Weights of a small transformer language model: 15 layers, tied embeddings.
MLP neurons of a small language model. Each row is named by its layer, matrix (gate and up: input weights; down: output weights) and neuron, and shows model dimensions 128-255. Each number is 500 + 25 x the weight over its row's rms, rounded and kept within 0 to 999. Numbers have three digits each. A neuron's up and down rows have the sign that makes its largest values positive.
Before each neuron's rows, "fires before" lists the tokens most often just after its 100 highest values on Wikipedia text that the model never trained on; "fires in" lists the words (lower case) most often at its 100 highest values on Wikipedia text that the model never trained on.

fires before: "s", " of", " |", ":", "d"
fires in: "member", "members", "area", "features", "featured", "version"
L6.gate536:500463544502528506524511490521514474487489496524489479539512513544491475478555521487542507512498495516484482493538521490499489506486493487464474491456454537503484523490483480545465494501533544463548509549553503543497527515509529504482478519520522485499482455517542524544526519514533501513502532513496525517531538490527478487505526496490487519463525531490553506493493497531480488505514
L6.up536:524449540495497479489534502470495509501513478500519467499541509500512483488492499455541495512490499462485442451489515526528519516519500467494506524470477485470490479532504481549486492468457531452550495491520504456523478569494489490462489512479526485501486433487474478496490512503529506524478502507494471508501497573478492525491505467527509496458524521470527506462532525553477492536493
L6.down536:494510529498490536495481518520515527508526513534473526500474505484479493529469501480513491410497497530532496500477501504492550557511501469508515498478510474513523488524469514478519512534483506517453484517473496488495460523517427496458497485474523551457470506523480497494500512511516537484482489470468497485502464515433547489463484471496465512488496470460469482487488515523476498514530

fires before: " the", " to", " a", " 19"
fires in: "after", "before", "when", "due", "until", "since"
L8.gate176:502514475467482508491499481492510473475455508483512456513495531435506477507525455531500493499493541481515474488527526471483482471521517472460526499489445464520564548535524524477515496495498541504499459537529510521519519507516506515452516468512479465509504476482514538506478502492531478516472483481526534483505515473503505529533520480499524493496484500505532482482512484463492478470504
L8.up176:448504501518502482477498492476482517523481540490511479507493486425511506490513477487501460501446514469510447507495494497515483494525524486484504480465479465537534523536549533464525523485500475514500505515492473512495522487519460510480499425507468457510544469496516519502499500469487461457499499486464537469462513466494494481499539529496519488500473496497507487436548458502507469466455
L8.down176:462514475521521477502479513521542494520529503490515523534509524498489526455513502521511491538446493490495472519502476527538506499475508504495512501520498457516522443519488506468518523478548537494465534533559484494510498491479508494494493429520457520496470469531508506501528491503418464480529498507494494507475454487427507522494488553536500502530535489464498472481540494503495494490498

fires before: "age", "u", "b", "der", "=="
fires in: "management", "textbf", "man", "manager", "history", "commander"
L9.gate289:509514553434521502494477468491519509497479493506484515501514490492526539499560536505470519440496490527464522513483528454489487474503482470506508538490491459474485511482485447485483497486493513502497483530508535486506500528502500497500516488511496484456494510504481480472549456426491495476530496515540454517494517494507508511458478488452506489519527549546525494514500455504528573483502
L9.up289:466511519491484493474515501469498503531511500535466544530467481502522522484504505509478489445493473493484543487475514549507519480492510511530504530535535489454513504472483505492477468469496490508480560535507509524462458555508465492500493507482491495472505499504514509465520446518500480502517447507501469495470490543501453494463479501502468520492463535498522498555467507523536488527503
L9.down289:480473501482470528496487503510487540479499516509507525511503469508495513526500524482493533436475523514447472506491518514486519523548501481508450527517509507483547517451522544542482441472505459525465495478480504492522481523499477553510490518504501508494532525476498470560538490475507542495510488489461489536519499463464483498453483478519523520544476501512500475500531543514480489498509

fires before: " was", " is", " ", " re"
fires in: "it", "he"
L8.gate394:497469489472514521501485472514530493503481506499459500519531532532540496558502453508511461522534551526494500537514481528469477486495508535497510511514491446533503550513499521540540509502527534490526504508500517541483498528455503546452522499493515496544521505506534494511501513486508459498484542485500490473544483472481535577495485478524492505493524506502514513485485516510502470498533
L8.up394:476482518481528513551486543484504512527493504517482524494482494512537514524519513492533455525523506522494508542494485513485528497513509571505482498496515442504488494498564535498492507489481502524472495519464486503483483503445518531503474471522553479538546465460518487452518473491489458475521532484481480474497509492489520520466501479518504471493525488478498504478548499551521455521510
L8.down394:509492511534526501550482451498488496471510494490535539462474548483517498502539521521458489567531479517486502482542487488509527528494467492521489503507476499483477450448514450466504555492501501554509526509444495484485475476464505478496503455524499520482511484478498479489489480492468571476482472492533511484500449509438497484531481498513479457499538451529496526496566537478543511511504

fires before: " to", "na", "s", " ", "er", "ing"
fires in: "madonna", "moved", "due", "left", "lead", "leading"
L7.gate515:476499471493474496503522489502513482490530498483525497524523520447497510524470502471516477494489480518491481488536512518463521471512530521461569470449486499498574485489495449514474483493533481506499509501518510537532544485501488539525461469431483489495503483517511476506514490514521516549487538530530506491524532532528519529536503521530522481489488468507532514482471521543492503544472
L7.up515:515482523498496446493466481515497529515467498483474561473488497474525537485481509553530536497503507528472460510436526506525506512508470527516514525461475554479469485538457462484512490492474539513487514490513462515529530575512540519539549546469493484474461531495536498506558462534476496530522492510545495484488494499489522506491510492456510477514514451496535492496490509463480478485563
L7.down515:547492522478480476493522495498484506523505523480536518484499458449500539502501554529464548463513518507523491487498517482485529483506460550540505513507512506496494500507483514514464508509458533509524496465520502473523491512470459511532479493465529476523487498464513445538501491486530477507510551502534497480510493543546468459481511474494513502513521482441524500518462451508468493515526

fires before: " the", "i", " a", " his", "ra"
fires in: "of", "during", "by", "with", "azerbaijan", "azerbaijani"
L10.gate118:529464478485504507522488474530525524507514467506480484543511504482513483491532489479475547506489553484520499478542556526503525454489501501464547458504469496516529501500443497476494533481528535486486477491562499522479471493516470527434518483496489458520497526486489515560462492491512464505496487473495477499498526501476483526527532514545523527470505473504483538463497550480498497527525
L10.up118:492507494482515531469460498504489497496463512537499493511519548492507491491481486540517523463477486481473507534507492501508488460451467519470457553494488477515482501510528488450467496523474470484569506456486521533505507496492504474489473475462526480458484543468491499541472511503523496502501537527536498487465489467505503563546548474456509529489513499471467463494509499538486479482471
L10.down118:465492493487477531518480458459466482516500559465486499506448532476488517518533487518523455502458485492502508507480502500488474508461500534531514491499527500517479551476466474483469474517517512460491529463485485505476518464521498460480555474458480522515513461510490498477530519469492511503510482461496491497517503496496510498503507521510502480483516501528463489465508486534507466534500

fires before: ".", ",", "s", "er", " of", "al"
fires in: "season", "area", "region", "line", "regional"
L4.gate605:473477475457451459501456466528513472482461474502528439512459478450534477503497486530540466462491504533523526493525510532486511540514478488468517511514496506507494499482463511521463459484524525534509535505470479532495474527525455471468496529501528523514502490504549538483486498514503521508539493462533499484524539510525484513521527491508470448536552527481539518544497482492501481510475
L4.up605:524469524494484515467467496479533478438502497551488489513463492505499448491492483447537492490518491496496474506487487544478492529505496460524518532482494503481514518532536516508481485479516508548519513526510506473473516519500481473454460494522533523511522439487522509475490500491470484527526504485513498497538476517478474542553496478511492483461522537461499513530531492437482513503504
L4.down605:493467500477481483549513487505474492479482524524507511498510498528493526470493502500495512528520494522489501510496460489506490549483490505480489496495512550442477500506515538480510472480490503505494520500510453485496481496519470510496470542499514494485546490515473520529465498569477472488526514507508489501505424499449510525477518476481504503528516465445492471482542478503504472494496

fires before: ".", "S", "p", "K"
fires in: "u", "us", "uk", "up", "usa"
L8.gate147:555488532488500492517491477496527559486466540507462474482483565514483540532487517502508475506493551477490510450497521500470530470553524547520477515462485490493480514481502518508456477513534490474526530483537534526464512516506495510528467488500503479509469519476530478484476517494492499530495468494493512512518538469526488503514508513549508483486550523520510499489474467480529520526499
L8.up147:506439518522513535521482493505494519513483506480518491511491524507462503514553507529553507473485515519505512470533504483534494470483497552519503494490486529518438468480472473542474502533486478489507481501527459486462479508524507512547539502446486476499498493513525453472495513526503506497498513473499503505480506531497477487493570531507490481494470470493518532506503479485531490517526
L8.down147:495479522526492484507443461516512518517464497566508496537515538513470515498527478462498491509495484506528493495492498493470478478522494523464528547497477481509471488506456495534497505515500463531508499519528477488463460457534472535469530519468487505499480468477545466431488474540465499496495470501478486534516479539477481479527513482489474491499514475507485538512476479501518519503465

fires before: "-", " the", "al", "ation", "st"
fires in: "under", "liberal", "liberation", "husband"
L7.gate206:482563495442520482523498494488488513520524503462536524484484493471523502459475526564542511494520547482489510509505465502460526500535476521498558488434496441478475534500503513488467519521492548506507506550456468498508471532518473494491488525503530477526484464478492558530505454537496465491507444482504481477501483499498455499484535483469455525506515453481532495505513483490504507523511
L7.up206:471473441518454484479434497501490504457471543559476485480514519548497501528476478501519494470485540502474509474530483489471490503499515515476496511485506464471542490539516513454521477520429482504533455523530484488510476487512439501517508497491499520507474480441503512467499512496510528510474486491470481495504516520520494466497528509463523494446496463527485478541492461504507497489476
L7.down206:470473526522503456504493511488538496519531516491480512489503482519542494454457494465450507498527506491486503494494511483499517472489416504474460467525508459519490480540505520531478448514474523497514488514538474472478505516515504478514546481523515500513531502526488483538511506546504499505471544527537428500495500514485511511542472494506526501454492497483539506482501518510499458468497

fires before: "S", ".", "K", "p", "E", "T"
fires in: "u", "us", "usa", "uk", "uefa"
L8.gate485:521446482491458533483514484510493461465466510488463472516469519502530490548501516494497460540526539491489494470468519503508501467533509553490509483502481508469512533508505492496445559491452504463503500525598512544517522555534499507493482518516459501501516459491514503500446488462504476526469506508481526501525515499499472501524507486503478484471478524475512511485479523501551479494510
L8.up485:481442475491520533512492472516497497455498491487519531538472490503551509563477506500481522505480511544533526459475507460519486516471492565504489521490482508488469488521479467489466523485425485489525516489478517537524490514520502495529480492513469464531485533514504475448472470498525512483469503508531554520494491528507503461530481528483511494482531482508489499486450508531530493506479
L8.down485:513502526548483505479506490514484495496468475519538464507485507531483519506497514501532509508499500472514507485519484528512509475471526556465516540516507483517521511536462493521493505547503489526486489559570498513437508475527505498457505497505460497496494513485543438462513483522463464475483502519474496531500472524452453499547521480498504525502469520519453503479469490561507486519506

fires before: "ed", " the", "-", "if", "s", " a"
fires in: "under", "since", "signed", "significant", "head"
L7.gate60:465459513481533538522505437488529496515529550478470527515510526518543564452507464518501507499512509486491486478485504514520502524508526510448496504497478486484486504516520495522524500509530510461541473495536492490506469524506499494486475495498492506531501490492480462450502558460494481529505478494528505505500530463518526496499474554512485511508497523511506531483486532534486499502473
L7.up60:472489508539497497535541483487504517498505537505515488534472503514546542524472530497489492515502526476446480487488535498496551507490480495507515492514501465497502502538494510460491539518522465477502505528477520527507488543502500508494515485507490504528524452503478523494500527476529528482536459476487473489507508522494527452513530483493533541497500486479529515530540483475523484443526
L7.down60:495512475507475536536514513511484481524515522471520525522477555498520531477501505431514512508495511452473462479523492486456510519501482475490503472467528467507530501515518517449492537431511494488499529487481509539481493528495529498482493516512511477520521529543480564492493478503485528452525488477478502490472470467465542479501505527489483511485513479512506451517494471443485428494540

fires before: ".", "S", "p", "T", "k", "K"
fires in: "u", "us", "up", "utc", "ukraine", "usa"
L4.gate88:529481490528505506515481461497497484508468524513533443517466517529551483545522477471524523496486550488543487454497499532517474492515523518506490536454509509530487557500477479459528499470472541460528516480560502542518518518497517518535471511504473494538460506529534488533531513528477484545484506496529495507510502511521462522536473470476466498498436488517471503503488513549500511502533
L4.up88:523483534501512509514451490490517535498476482487497472479540524537469526530518510519466514518477507473527472460502525526500510489484469495513469546523495505497479497516433512538508482511462519479516532515522543529519490551509470533501507479514495528509474507526550486525533503541535478524491475475537505511514524476517482469492521511485512491488506492483477496473503480531537420496491
L4.down88:549487543527500499487470473505515480487469522518566473534491517525519507516524511539489542508470533498545502484499524540496517493471533516499501500472543496488523527556458508485531468522471547509481473538504540537479511532523521455471487497490477466528464476481537475496492507542505460538455517524504471520503465513469442513491467474505496518524488511488477524504453474519516508537506

fires before: ".", ",", "s", " in", " and"
fires in: "season", "year", "school", "period", "month"
L7.gate48:470474488469486494538500478523509501481494482526526459483463524524473491467512518502506470516451531513479457524538537515488470517532496520501514521493453504487493550541494479505508491495511527491535483500528493513513522448529539435485508501500493471503512504519506506509481533480509485489508494511523550488552502472517506533527544452475469516513478518496542506510470495467504473521487
L7.up48:454475521455531541497462512525485523469500495514491495489496493457493504481443508518469486517485501501492505501509482474484506552507573496515519537472499533531500472511508536463488474474520499493465477492480463469528494497540510511458465458518493507508508511558514502510491478498488461488530498450414484466518473485475507504487486478496526481497467475505473498529497504512468506521453
L7.down48:496519494518516469512531558494512493497534446522488504505501483500501459520480538518469462495495492501527473511483473498510551522496528461499505572479511553518502516511471504500494510485476460497536515479522457495487457525517519507526478508523477486491494499516497515494507530511470517453479519497463468494484450515451477471491531487505537458498521443459467532492493518522480501498480

fires before: " the", " which", " a", " his", " its"
fires in: "of"
L12.gate138:496505462464508495467472422514518501469485520522463498500520515519495519488525483498524497489549531492520479492470533495516445503513530464487487511500448486539548499461498522551471504541540510498508513542472508513498519493489515476491506498447456454549464519512506488522492522473514500488502478495516542508568558480521512481481547528542530495502471492507487460474497479486502552519472
L12.up138:493483447503474525500511534512514515459515466525556519499499537525513457437518527489518534499495532479495483474497493474505476480542528473516464529478525491523521511490495519501554499515476501550475483482478509524501513507494491472532487532537523547546498526500483492493534509450519509480556504490440504502501490535463515490476474467506535502531550480519510507477524512492459519513500
L12.down138:506482506499528535492462518493469493525507524498502504486552485498482474532510505498527503479485502511456495520496463487507487495461506453500463491521537480476538461510504511453525487484491535553521529513484493492486499512497498499509488522507495553517468483486509512460488506475462455568524490503484483480440444508484477512480525485523484517484499518508466447493485480506504497510495